Weights of a small transformer language model.
Architecture: learned positions, no biases in attention or MLP, untied embeddings.
Training: a variant of Adam for these matrices, 6628 steps.
MLP neurons of a small language model. Each row is named by its layer, matrix (gate and up: input weights) and neuron, and shows model dimensions 128-383. Each number is 500 + 50 x the weight over its row's rms, rounded and kept within 0 to 999. Numbers have three digits each. A neuron's up and down rows have the sign that makes its largest values positive.
After each neuron's rows, "fires after" lists the tokens most often just before its 100 highest values on Wikipedia text that the model never trained on; "fires on" lists the tokens most often at its 100 highest values on Wikipedia text that the model never trained on.

L6.gate66:467578394545508455479549499460447507525530536515455515516459579482578574451490442500459548524435460541529479568474477480468416466487380483581456478479426539482512497523497533455506397519498458548514556564515473558385514510528466532452550486472562491523459515553506440567550521468460485540525468634572446557625482556513510522539464500524561573455488534554597480498395439417477567518521424501534522453498466555449488451527517451552484407439498484557509402508514475466589414504443555470446440474529477599464470565476516457501522441423450501459474468546447428577481492468468569532581554548500526616468507487465423453573440470515481499479609469430380463613463512504489478461361493477478470435571564545509482478489497374514485475497618510475500372606434473525483535536478525
L6.up66:521455481439493570485490513495451545544495451522583635532443549402512517435541515519529535431511478450485512468480487479386531505558573526484516517477502519614462623539441479534432528505533551521510567448477485426471545478385587585510524490489584619461572420530459461415398456488587473522492567496476550516468520505497494517428530586432477509587508595586486617491459535420490447499587498477406534551537492484593536535476513460444569520569429583449474500509503502508529456447538491487486552552437563535486609483522481472448469604513530511474497500560510486445479484532501478587494440459580446540557494496472427475493492564501600507476441486538426445499509472544467587507506491467460424532459455435479642520512493496548464515593437484563524578489499552528497581560464569
fires after: "\n"
fires on: "\n"

L6.gate649:468467461467511476536493408576571473473481435437440589476441514594538528476512567521513513511455433449521593519467461431435451429467555460461570498567467626520458548472550464533513438440557512411479533477493558552502509542404505499488444556521507451445500507455461422475452490585543456496602588462537500468418522489533421423542518509512551540534454505398473441472495543473443553510622510488436531505524567477509405560524453467507414554513554595482485411562548531501438461533524437468423526448446490480521489487463494506432462533490492480497500479431474565441561477521489467444399557515513418487488479539410485575482509571451408497614459502543578564499534479474457484497479493423447508567531549523435516495424476435524512532487448463563473488479489461591506466520491462
L6.up649:479474499451469422520432489381401602535504488494530510563493526453622533461490427475485506500472465552522517499495508366500480474479478516483509426466442548519514487546522464426463427536562531580430539606468637491464443548543495509504511506468552508476479461443457474427547532439515606579470534507509412475482475496529476480508434488514526523509583561485508487405490473565441396533521455400468528364517543417596611526478422495594518529465565475484407509493508533495467542489489533488529471548518455494550537535576494490518474402463523505523432487476405522544545489534562471515551488574499487451515397533470505485491403559528445451525542495483477516521487519495409487492449634450527584504512528500562570408537440444534503612573459378471545535493418478472605489500567484
fires after: "\n", "|"
fires on: "|", " "

L7.gate951:479482469480506455543569537493556462472530519483537555439483499609538533465506565518579527557549583477544517466559514547419549505424580459441464544500517413481495408342529526517473591503468525516507434499471535473507536550403420563619483517496367438445456500487462550521450528515569418526493558513474396420515495530361472501535500547554455505576553599475528542516418625515481468521525580483441492456525561554490489548508604567499523537468472388543461520548601485476509500545470521517495404529554516439524481482528456565473395490461577493582473389469507523655499458513554505552468516432468476471538453464422455527414565489426592518513536443486542518495532532439544456458503397579483485466445479466555561498450533507509434484513507573455570500490544387517534419533561454
L7.up951:488457473409416596568491498499507509515559475529459492469457469488510570425528553417484459439521506482526432549588514558406494523470484505456502538466542453553464525455517527509461515569525502512540418522450564524360452437535482594534532531487493511540582523541448573623528535585520440562555529517467374492584536537435544465409568463535446500525490555567547504546571565465491555475495497528495566521610575528543552452561525487534501520512473405510434491530517490456480396596474502500508485455514535563442436440593410477440405485556540573541454513535523487506500529504602549489462484458585510508532462590489556522426507589489422497517470478633464532503457492500490604499492490485497457420556532521513495513472438398508475479480501517577490597522548545474456444556512470
fires after: ")", " 1", " C", " 2"
fires on: " |", "–", ";", "."

L7.gate697:534438495507504578513492492478469500461541494402476524524589453490439500484518450497485545559572454426597543460520464496461447525467503557471531449514473524544504560560521446443486529585579561499417515389576452581541529547415421581586395548536454462546487518403518517600515494547425567533513480499569507450524478551493478449605485538398530453515515441498465524477530485510531465549457516489507568402505541510541425542546526462452513423521498522485447461545485485511465542578527470454540496497547390537515583482460573512460475554613467498483504532532443484610557538538576585464481478453491450501461527495547376405491564499528583524427543482502484473456545496515481440506498533455510418551551675550524448447539466524526455501476519473563558453527454462598566559568440459
L7.up697:483463448503555594467557517445517535477531513464588564448504575516518526347436503490531579437456499447451565505577569433607455481468453526483591509507632409528518500549509496593452558544494548512474561536456465416379466538495535400493415557487523541531457537441496524526504535470511528497471555503585482615504475476579490521467435482535553452416509497586571560595465394514506513602442522544562484493453471470495523558523564482483486530500458567476523547417578487507595478434508439470540458583547460601535567481478479583472430584535597425477456499489477469540534487485400449557470488514505419454517414555480507546446489527501478487506510595541530514499546565427538428449566622516481552463486521465515397539529457482598387533531476473501521488493508516482460430569484472
fires after: " ", " St", " D", " d", " c"
fires on: " |", ".", "'", "ts", "ates"

L7.gate765:450457543531516522453467551537512510437506504469548500406487427495492464460447462380512501513577573532524530539553553569548547565517458451439529551614489510506474495536383543570440591441498630416424502442466515477442500527498577503567395436547455479547593451543424454381548471504407531493501492512602473531520474581489451486447557564431482515500445565486466458523507576551559395518451495600496464512505482473564482548535507505427492509458468493551516527506469550461575592523564546568454485486496631493461550426433412540524442451522518540491471421344402604515591538513491529507441506478514525439569506496416441525508518568485549476488442582493516525591547566528492538464504378428508509581440565513510468404394488474571564518440495506503528565571474441380510528501465562
L7.up765:466602570583508489459468472524469498523517471476545588560553544567512506510487495429522513445531533454405544544384532528481553442528401429521514413411503451511457529520467522432512564473542494560486514608411450558419517479565421506544493471593493535496515442441452497465378548495522449414483509503461571524495492493524440546460464453381540501468437493485506557482479564661403439522601507495457501524527553486532491546574520539438594394493499570575442525585611477429536454491431473577367466460520525506449468488502469497487562522479483473436466511462448535553580473460496593449507523489452505519579542357496521540464549474480513509514566533419450490553513504484523474472538449543510452606497547472535479451424514445464417474413528481451558457531519572470587536604509504
fires after: ".", ",", " |", ";", "\n"
fires on: " while", " S", " N", "|---|---|---|---", " |", " \""

L7.gate685:419458452432499459542566443527524495543452555471536493544387474531546533460531477536546602479555533557544501488546436558556533499528471526494370394531477615504534513544490513450523448485544553484427484506574510515554452487566646539487530463501393587511521452524477535361458509568435540512557479501416515516439494400553525506562468578512585504424484524523562490399504438466448457505565487537513501565432584512502478513477444523464572505443502575468532543454499479411550443583462563505546463536435540415504511466482548463502372565458649508517459509523338516512625631507490476468416478519440513493528532510485548517505470525469502557532468513389532522474531490520449520532475528460413511524443578425500530527503555522476508601586554474441491445521500508562478469521422533
L7.up685:449544389521545480511532508481488483437572510537526522486434519537520540530501467583437530596419503441487456484502499536438480514514465453470485537469486533457528477332561501421587464549564493488435508545533509539536493500495536473495517399491484535417500514461521498459516502479463539529464460627424517339497565485416518502465446534477579594467461537532512558494454496612532535481472538471567408476480444515458514448605466523516626507472478554495481384555397493513507477548456547542548591458507503552528467481502522555475533481491549551468452488584518424574531499513532557516525531462498445537497458453506455502550466479525476581486475561452492520455525447487556543424505417536410503535528562543507634437500502530494585415566526532504507471426547492401566408539481546
fires after: "\n", " the", " ===", "The", " The", "==="
fires on: "\n", " \"", "|", " film", " series", ","

L9.gate968:466581563422441530462505440528491443518540442549484528462466512516517378490463494487463477448533420554543493584543489457534468500626431536514479499508548466567434581457502398523464476469548575472475466436410499475431462467494466511437463511531569584407545589504494563483468456472491564490501523524565512594467488505525423508402474451460476383533484550477585481565464525385519515538456510533451476443572413556524463451454504466434538527555484562443600567511528584519476512512410527463549543560535628405516525493563634478465520541528476520520460450415631435539509568526457499469494510386504542530494580493472473445457484488532542507494496463467411605512445491437514500524484496445463459434452469505475541528530591513541533523464524567545493440513412507538478591432515467
L9.up968:515469600495438425448488392479514451432501567406531464579450435544425448598553493439548516506490503490454537486480523531479534460459458520434565457511503557531542509455487557433514457567521535451444548472419521607532552478552526560414544417466522516483545558524478449492510497498491500481498476580433556520471352505448576500486471480408413590485552505489537403453518544442439546468530456466465589516422467474539472554524501485534589521509568451537496389430506513490478562549482589560431500409479481457530460469606491432482530392553509495526577529564549570543527432474518426497507528497562529503543567514439564495432454515563523505470584455504500493461496593518589443567400526393511490543532552478539446499460595534498414540567555567550539455512507524552543645531536576
fires after: "-", " \"", " (", "b", " H", " b"
fires on: "m", "he", "e", "f", "re", "ur"

L3.gate626:508505471566497479373516481375486452456488455538570541482448460500516547413451499474468507556540493386506449425563447408489499685452519428528571531483509586520438518408487526523533459502546518474406439517546533496488454472439484518549458435517456523449462485489526400571501424448571502479449492458511535494563486497561368469480477473442516511489519461428548472576488614559492379487497416518492486386468517549440483620564472476546490473423489443492467459522581641528525522463474586571388648518498480542528467489494481547414553510562604499564411494405429504526458521317511472443457479496521494475545526513449405562492515431450505473590547508540490558514500437506622473491406489501415462506502566562538478495528405476563455574544530551494502525548514477450446520460543473
L3.up626:397506465551574446427421491404519404491463554497495511523421491486480510486555488505485507589476487510513487486523444431511472615494498475520586506525455533482399476423492509504572486398547407416467379505444456472504512533409497444478582525507495539424413537581462351559554481477523495547521442515520583477457529509500442465503491487496469538459390449482496491583495544538479369537558420421471572395481564497489446608457477482506483499447506466530452453555562690500486449498518567461416595494489460489526497510466529488414579555507487590480453505448492425533457529343539540493461556557570512546456515460389506512550543474417529503540556537469533535504554472539601443493486480495417557535487487561491517535526453438588468602379494595496421494511456478452527507502522492
fires after: " |", "\n", ")"
fires on: "\n", "|"

L7.gate1007:464529471464447597536485546478483499465541568533516562535437550464531562491435395454492419491488524539492586581555534556422485520533454480466509558568462459447534492568478570519378538470552443488495638528548557452408571394544547529564479500473449511466631493436502500493453529649550522543492534435542604479513476478547473589566449517465475433496464469519572550531542578547453519462603535490481601478467389485527492553546484518473455451454521536427557489484472528528500536576506543469439528535555564454478492517437454509481425477495534511491512528538495522388505411493538535454522482481515520504470405499537453444436409480473543545485472563416481528550514505514432550443524478453508464486406502575507540480446570553467481474550544483422452415470493508499577550437493463
L7.up1007:509474486445496531482530585509485493477504478486524466537483518495465566517469515394505534507465439492442483461505505476429544503543470529482491487510563479583542441376496557469499509517513604678584529521444455534513549469441436499532480545616455484467450512562466452548465535562566563505601511516562544442537542561476515575415494583576482470522560507500486498471481411505498599568592475447546498468497468506456516544559473490399523459582409477493451494429534565550484609417528476517561482480558519501533601426518574578494528554530638461446446558595510528507522422525565480451464401462534457493484521465587522549629487469465495449493454504476476491497559571488552568483510504528421403383530419508504460464486560524448406518468488449556505467513505506558479597492510463
fires after: "\n", ":", "born", " Date", "N"
fires on: "\n", " |", " 11"

L3.gate713:460518415489484609465479464395489419532459540523516539496410446513518507467519528504483501536481497501404413441528428425560464553471529570465495504523527612510504433554478482516551437376503525402501422470556437534461512574541518505576527503454421471438483374484506443658522480510488536548496533515446599495501439544562406463540528484545546497428547448433521533544427438529393490528545380495513544429566491529537442613424532557519480563439520524440483415532426597536548472517465464480531480543447479536482510502439523473393517567503577556488416437533407425543480543406481529497499448551511531458479465533489511509493458536385567551540477566565521503564484468521604486459507450533414468507545565452494522566485394428557444597492536534570479442457536457585467548456414581
L3.up713:439490525473507530457456490441660424526537545506487507576513498511547536457526610549533483529551382515472488474523469525571436475528477472496526482531563635575424493448457500528513533411515464457556384403540473455536497568441490404493566552506558537485469518539526465549528502558481542514442544516436570529568592528481414496498536526530431518521401513453572427507531558533471491500546456466539500517438480522529357540519487502612522487482550484505490410565533578578474439428532504495506607441487526567507517481349474498388535671481479533512469540438535486541529439477518512418428521556456478448497566461337514538491450505473639419615544523487511532493534473539595488531556497465466505574492409535475481570438477448546423555506440479567470488489443444456547535494440485
fires after: ".", "\n", "=="
fires on: " The", "The", " before", "History", " as", " within"

L8.gate854:445540513504604515547516567531509513538472513444672533468460479364485564513529455459478511512412421494548495539485480586507483512516493449514531487602475484522535536490407488447420421458561482463552447517572508490480490535416590483567480455481537450545576452579538472477447341531516594576424445565533550508418398524403424477476514616487472464472446483507489501385397505490441467440491497538467523515460531515492492476489488475468472508496523540465466549571474570537469559521567575566458438490534628477464490551488511476514505533464574533404568566563456459501562439518485624513486498422531512623494516492485537489587453391437615527470491476479505387596415413485587560403488538448475467535434505450531580576510525411550441572531511502462415429478498521563554583541412505
L8.up854:435540649493470469516509560484492456526510425475542591473475461503463506479444466466537559517513611598470426489469481567464521519428469480396500512425546551399573499429392509457505490445526508430538472560561458511457497517530523540471510518516509529591572570571443483594517439408506544526457514464467577523506368478421579555514559498427450549456483556408567557457540591568490487503469571414493500518515533540479489535545472538601432514432500485534503483372427482474476520549467540526581541426563511533463532524492553511512478475448549469567401462546377481580535421462498527494525461455545464467570493524503530561514523487452547519490580457566553424529555469476487532474482473477473389559449502515420577597457523558487476450577480501429525511476504513515474577458468500
fires after: " |", "1", "===", "\n", " "
fires on: "\n", " |"

L7.gate296:524575519516590570490442465495407475458572490494545457489413516493478545448490475507536544578457466481515451521484470577529532470473430497493509510426380492537500627458533473506472532573443401472470454583445385522407521461424442482520406456548548543475380502444567488503463499517453472496504501510531516571522452511477495519495450501306505548430473364403418586406457554485546466439466509535565469472563492533508494436533529500502492489477549502475552463592567559446561478556451394484555432423643494524482451492462456386484546445499553530560435540470454447592574384475432489514527508423497497541531421588539545505465465441532549581532513527532449507554459505564472531513478522450513473534398517527505422456432505472511538498426505586476497406479525586429514502567537468
L7.up296:370476499512350523463548607506587520444468568465391510485429456531422508435532517563534448508522464497504487531506550456403562541485516546571553468439557498483524492416560569533405525407406545469552465536505436501459458538484550459472471489557459544526502402423438562609537489536497499573500529510474468570524481576500485483433545456446537556472472490503539517528479519580489494556492491522526482489457489529510478424557491444488491460428437513562540480526517478516441561593468447549489532475594386496484580478460489492466505479462552567508516552505463535590527447500460447519495515452544432545556501499458517524499563484548515442425451430598493508508453469552514444521487510483545475557486478497479415478409512501472527517463463410451542464451394402544371462495518575
fires after: " |", " 0", " ", " —", "%"
fires on: " |", " 0", " 1", " 2"

L9.gate939:508544510538589547496587481490534512599450571395492505551591434538450475461514530530498508518519444438596482485414373552541546501560502511456495467524498526517454547549594466517487492573605524584476609404536526497547491533480490463535491446536412448606541557501576546531569475554518529449436540459534437467480514557508492486520420484509465508409456506401574536470440514492409519556585476467507553525464562496553469484447442475489455535578462372519438494640461400445549499521467515562528476544443477500470484585550539481456533514606463438479461480510476405459656471504431450500460493523464542572474415448468485534573456481449478486459546431420443533511502499521563491514537461409546546571559447484569399520533487481539501570473458446504505583434544438540524561449499535
L9.up939:529551468488606506568491569449502491469536403564514525517577368528565464560520479513410492471529604512522513533521482538507499499499534522477529458538488477454515556481503487488557500484497528428429524451501501482476506543568450435520410475531352479529474539376519538452522495429505410483498483557605526615463525509402458553468517470469509517502467489495448421558604463492446468501417469496502561545389536494474511444508551485540489565465524480516448519502496464456460507438468468494542453436527533431520548451430536535484548523417455528495602610542489511466442538465473429527600583424583483422488447450502470456510455503649453517458453517491505594559505436549593460560477431505465481530545477497438496480487493522428376549512438603431456436425416475522571426517547480
fires after: " D", "eb", " Sh", " J", " d"
fires on: "h", "a", "r", "ish", "ia", "ist"

L7.gate186:505517474520503505460491517480526447499486490531485444484479484565477561468483477540490541532509443419551574549413423426382478524569427513557419603615491554530550448377437510532471478464540445454578518569480461511525591504562567467512489535510497525525525530436545479454508573497572515590456688456454412508501422523555463567437498532474462502499475478509501606483423537459576529470576481488496469460546568516581506484534506494590450486529535547386400512473510466561489595489443546496454552481535502476488627511491538499491539509552534475524542543471498523596547482506570399446518484481572427477473473517470391466461497516574495465521498564522471498531488453446472488538546539534417448489522484470533551519504491513468522537564518481569485397450420547526611486543503471
L7.up186:489585535420507620520526538452542581585576481449480585486499452481535530531448421502457622501449464395596520422460434520458432424537532513472493526482467552478507417481460520560404486574522474509495467544476376426476506524498642564504504593532570452410466473532391471497383506502548489429508490516534552487514470511535517486551475428544518409511576479545564589382462456516515452440513575538471521439468441449607505493508578614586441521432482553546396433536498547515507521457545501474517560589497506622445480396474412578436437571496460464530454426602521536544482500590497535532460459483526543434488466529466497602456451605503468536463485502518521603468513529520510543497569417544544475494506557541476514501469467446521454584478537606484498568517509617419543551573382435
fires after: "\n", " Genus"
fires on: ":", "\n", "=", "==", "-"

L3.gate853:423491529577491559498518390554502524513437455606491566509511415593539584512614488449537526502472483519533556560520536410478484531535520465566537462363486463443534498401515533484531662590555614441508516463530421540463524530551520544529509464551441570556483578508528525406571513462499492535496487494459446555525427572432471405574551478473539533447556565508511470509478549502433489499430500552504545505548491571473407527474420462556443442368586551518445484540450509498414475528469465383393412477545457516518506501539489527438531518554521546529568473433410494514514524535453524470520566479558473464443564571474415473492501384492526544564526494548466466503511518500433490460445465413541509588506526610504525526442421425551442498478475472503589404523487476572587463515503556
L3.up853:505522515626563539582497483536447487437506464558589513514480479506522536482536525539496495478470565490494540557518505507492476378480500524544547450485507518381480439438442519466453498548502489517486586515418412435491528433553433546583526526450427409547473529545619524525463495553455378488608412537480440508576562530467423429501543487554515566502479491486489423445501528536557466484482545496567512582524546546504508461479471500538497460425590482467439445459420532462412477470559577412488566457576442451484455394576473584500561514377415490499465494504515473497412555589427534501553595507515446539537403440541540517475417436477499525505580488524501561484548480529503538571460510454486481505465442584487494545454494510515504456511554567484473482500534511585530453530473420
fires after: ".", "\n"
fires on: "\n", "==", " ==", " University"

L8.gate807:501437556527547486465517499571490494461441531466501512546417514471486510438580463532506513394537410398505535466406554548632453425528493515473504481388400563455487542521544533382463499551501537514568538556461515473585450542573432451509519460524441553577479488491442504517435522524531543535552494446487530501463546532499536577520500459523466499507410426540524530448492520440400451419546502508462477516520498567468505454521485485541550529430524480502440516566423472534506464516460481405456464519473517503580484551489583455481464449412487394496457523516514446559512456527511419522484429491465465494435522479526479591489516367538444476567528443491522423526353437571488588599509511415479545485464492489532604612429487480518544538615557485518481452462510518460568402481486408
L8.up807:534451526412574526491451482459473510506568480517526528496525421563627549536463524467486431522508543509454581532435501480520440545536485509526477527447472573421572587509532457520538476500479521495432445660411517449470488530540525447555628465450469590470459603452541537449412482419528539452566546573531441457468601466481498511481444501452489435588463581590562471503508513569465518520486467456529467476478633545465504449479544530533482507600603573445496497543482479554556383523488535463530550412456503454553498501424520407487475531480409601545484557536473517545537492500606537537449493529563489424475506438424521475456424478519464508506459446500553581414517517588488578567486511508510431501442497511529523521539434477471576554518453526563458612462424512526524531562490508
fires after: " 195", " 193", "200", "198", "199", " 190"
fires on: "9", "7", "s", "5", "8", "1"

L6.gate508:469547452506537401457592504455532424615509524489527494570473473479552455359490438466467491485503438444511553514434505471537452533580487551576524585541481538498470511375401490575499457471538495434493418599539495536528472527420542506478549497585444495418509442509465488549446399487621527553422574495530472505452530495478418487557453564475495478473480507478519513533481496519468437485530483504473575506527554527621463548435432448546458498439569529382427424578617507507495484468439510416434528552539494491503558469440426514445449585519541469473503549451427510513529475485566418447511462470570526519476455518442524518438497496463563592562528500558509525514495535501562545511504535400410440597462521569520516538441421403519404561642566502543472420374439557524484616575466549
L6.up508:499543518562429461400468467394491549565598501506469567556467482470532603514543488464475532452419513500482530500420553423633658465534533571527442599513403548576462457430484537517507382485471430534493518524573486424488478527502602507471530430484449486489428490444460505518459527429555575523588555542519511512448484501498417551417528557505468454428499561498482422460457483396492458517608470437393493440463487477459499479412444567483499510432508481450487536462591450477585539437526619509457451519521516453482483493521377408473539521494574459462423470535463503551535523504571466478453539479531544452513400496549520498412454609542522549466554467451483445531429515515448545534488541429507450440454433475596525452546503468518516594459600480560479475524452512572546515507482392
fires after: "\n", "==", " Country", " Genus"
fires on: ":", "\n"

L3.gate950:544552497469493480511508391452508568497506466537480427456534532479437478554516475532487460467476498419556486519553499413524515452434551539432609541512519592555521456484526501511606463497506573483473492522526532411542552541544483563517411477544521486473458548514465479478565502456474446511489572540446521484451529412538472442518490563490484618545476460432455462538467544435610451483471531493511508519543490565491484490530434525443521469550506645456505504459451560583542536412431613492490498518474498539558479529429505451489456533471572536533528447501452508517503484505524508514417566457464465416478472603409493541476536538543402383493480517446495537448477630389371475535464464564525450487559493510589620435530511464584489455433532469506530615528470477505546476593482533
L3.up950:572451474523529449495511535501398450656513453565530506458603483529563482541584525522504469508459480567495435487454442513517547428410544402482572573559476455529586526589466493384613537528583537506599504482516430507442507424555562445501524530553531543528513508472582406564517470451498506355505574434494472595521471514339533497533465490519499609477498461555418482521518441585549481478469532415468493445573543525482578551475526496575453492549470523492454542555547499572489422412432491517489600463438544507520645599498516499490506492542460457577458487546497532479455509508496473513555536524471592555502529460558490513561453477512550495507387406529510431511474456481556498524548421506422612496550532474623455545440459448598546506493439538563528441482511570477577518507497500
fires after: " |", "|", "\n", " the"
fires on: " ", "==", " +"

L3.gate359:450600412513430461527539523502491447576467440451571493523511457539591492522611451555528510452437433599523442600523455589509520460560511448450540522433458534544477486448491462529478570603495498523514501543485457611551534493556559552552584560454509515544587461509502490574573522484514493524495545591558519482502553548524480444631470484544511500565532368515444406510473498467407448479552497537428457514497533564517496457536567455619464330467564594523417587500512501429563528561566557531445546496481477528505511550501565546502485490421445477608548522487560523498465472514538487473594503476437496564433427472526392473565554440490485369497541505481548595499578561560457518472491513549486530485525549440471550472432469440503567443463457474505473443570483508526504433439462478
L3.up359:547459494388539430467593525505456527431431533530621463589599509429484354524530415548474515545620553455533502492504447584566556453485597589514434480594547438459470553537472541438483533490522497485448505485553540437522479431553486606473411499511516516500429483501520435467426409481532488529519493505514454477504534449536447453491522516516482439365494516502591509505417563552621495502411509500487529509577496547526520552506470420543454547421503528563499511470496478471477436479467536434456464473565495478445563530525471531515502542535554522398481384572487519496458443502499555506528495510650379499523497513537533535475513489373500455508437443410527479482506450478555506462517528424564510438490451554483545492488483515582445518578594600546499469404559479468466638509455533
fires after: ".", "\n", " |"
fires on: "\n", " appear"

L8.gate769:486507481544440576544426488455489411474479553473524475487531518591634422577491400529562572401560455494495485539551532511527472540595475415521553557456455532466495521540577447528476560557514479541576498448480419441489484485591490494457540517474473534582536574457478518546501484519481517425530437527540517501425540439464505508553431469526496485489475497410523497415477541455542423481460440454493540453474503453550510449504602497518561480639563525534604478467532462526594510571473434450430500514511554451534531500471498400462545534459554563484494469458606542423468462536496393439587516565395507513494471450484452467596492445526459551479480455570488517558502438508511514590491574458476455495496440464382540525460422520584525487537524487461511481563452458616526483460604566
L8.up769:533572582479599590487604467557431486510547463430501471448577583443481481477512606452510581540569466358487567508528453536476440481494498430461556508421554514446489468444553546569563455556464475489408444511557477552522483549512505458464509451556459440495427508514471461462472421443465439521435603522489516426494510485551473534594533578577508484492488403427533526533455562430457527483510492510465579543526455500506502458569406466504567526476508438564395571512513525460524519458566494498428475440454505571516553425473564408509494624490479593480581510602519467429430510499512493499474447441478575470554576486428544405467451493502454505516526456541476550538494486499537520470484522505501505526486496480575460538548465512476327617416480547477551551519492541487464498612444436
fires after: " d", "int", " D", "d", "ad", "od"
fires on: "end", "ur", "h", " to", "ra", "r"

L8.gate978:552491594510579478442511498528517543473523529460500557417523523581536423543453464579484452445550500557522580534411443473508551522511569433572495605475528505501551515510495499451470544490503496403489412595443493466489531465521525535459603490595491486515500544520418487503580408468542479548513469535437547531451505538449528498552473502490454485476451466506388404512403543514559477524440491456413532420450565461485513558507568476447532523474570475512403438430572475527443462476573522495460524508511574467466475506544457489515605455450530464575474417527487515452567454505361471377530612591470492512575490428511513522400518438505486585527500443513547615424522485563550531518530555556505586511496515503495547450423497506494388545490554509465451528445562506457434518535450640
L8.up978:464555542500529503541429494483470507454500472447526467553547531480492458542423471537548518469544565533619501538503461490502582493427532514554517438468565506535518486519520543523533527480447470418526451512466538525551489414536510522492438543521512433547491476472500441621552525497488531546455484462437540502510565420391472516574508399589542497542491558451438486484529499567462506488496535446494508492590455558521512568485467579542611523450509515596546481426567440528499487575437504489388547400489543558549539554561520450545511484526512550594505513493518419545487542480454555452542500562521456490499534472419499569554517459438413584473466570579398494532408523604578574484541509559563485524510503515530522530485481441465409476459423453400523553484498546464516457531562525
fires after: "int", "at", "n", " N", "in", "ad"
fires on: "end", "at", "h", "3", "ar"

L7.gate343:417544547402513518475533557500441494517500462470523528518494435566495442601429581539450579501582487619581483560454441507461466532505568537521523409538495488584449429481490530502491526504562571558494464435566526501516398491478554576571493508549453502523485511436568571430552549466514466527441521387596490542416541479565476448508419480518476413488514463447445489566508438406598418426511487509542502531437558418536482532498557471544385456527443498680508524486493435463447512457549511501531499421569509516576496450459508579439448516554574438511461564521473510552573478538470600421533446490532452465501492490501367484534542479547537563459522559438485575436477529498533487567518488500549514507498490516549458487513477525427414491490547440478611594412525480376503442604377484
L7.up343:477528476509452586459484615505483468446564460467474568538516488493472534515555532491481503550573556545459488540568481540491458514563517527423460510523533454542501539546509437482505574536582626518440545442464534381552465441527542524548365589522442574482461556450471502468544549482510510441562500425512515561495492480481449562588487426488427528552511525484505544453526455428506430487459513545579469515476445477496530439575500536484541416555433550532542543514467502387484562582515604501531472515498485550464529504546467539511409558474522490501417486442458409456582567449468445496564465417435552475408546499511448501465585480492568545473446543500545545536595485504433559456526405442525489432543502523486444580469388509497467496459540462489536554487446430474545514502451384
fires after: " D", " c", " d", " J", " C", " G"
fires on: "a", "'", "h", "or"

L8.gate795:472553531513519465535521430513548599551400604393574480612377460556552563395531454561512557501410516401548512489553510490498461530533498466482504398470478459481595532421453495420539470548500509480405513428537369479517427471562504473455447511454537564496526530508508438501472483553427580550518528528471576537406511499491486486492513488511584454383476597433532489403505511591537411487568446471465609493591537468537526586535484497493431561409466533520468521451418527471466422538429500505491512498501490468438555470558495422471490528518482551410406561442497439511578454526573551527506459488550414538518499555496506560500476556392504463500478466490493515531530461448528584439483562428530404501540522443483483551536571433498494537479435538488404443511474501495506507495498525
L8.up795:454505413586574481469550568505553492392499529443557500487501475400433450452535504534505544607485494471586501486536426517555456543576458506546535536483495566491571503482419489442536445570564483520561525483566481528596483508505491535475461527508593478547507516446448412543392544577489623558537404573430520535462462451454498514534548587541486444484461561465559478513476404512435486496580552406528539491518431460440505485550475488491479433499466418447511465452514597503496562596528612502512493528458490448482508416531423531478401534517524566476448405521391488453569462530514559543472503499512502604468500534526514485477519449450492619482536489499594522541501548521536604563541525507460453568502469436568442542550538449501479531602541520568525469515426552545504526512601485
fires after: "\n", "===", "==", " ==="
fires on: "|", "\n"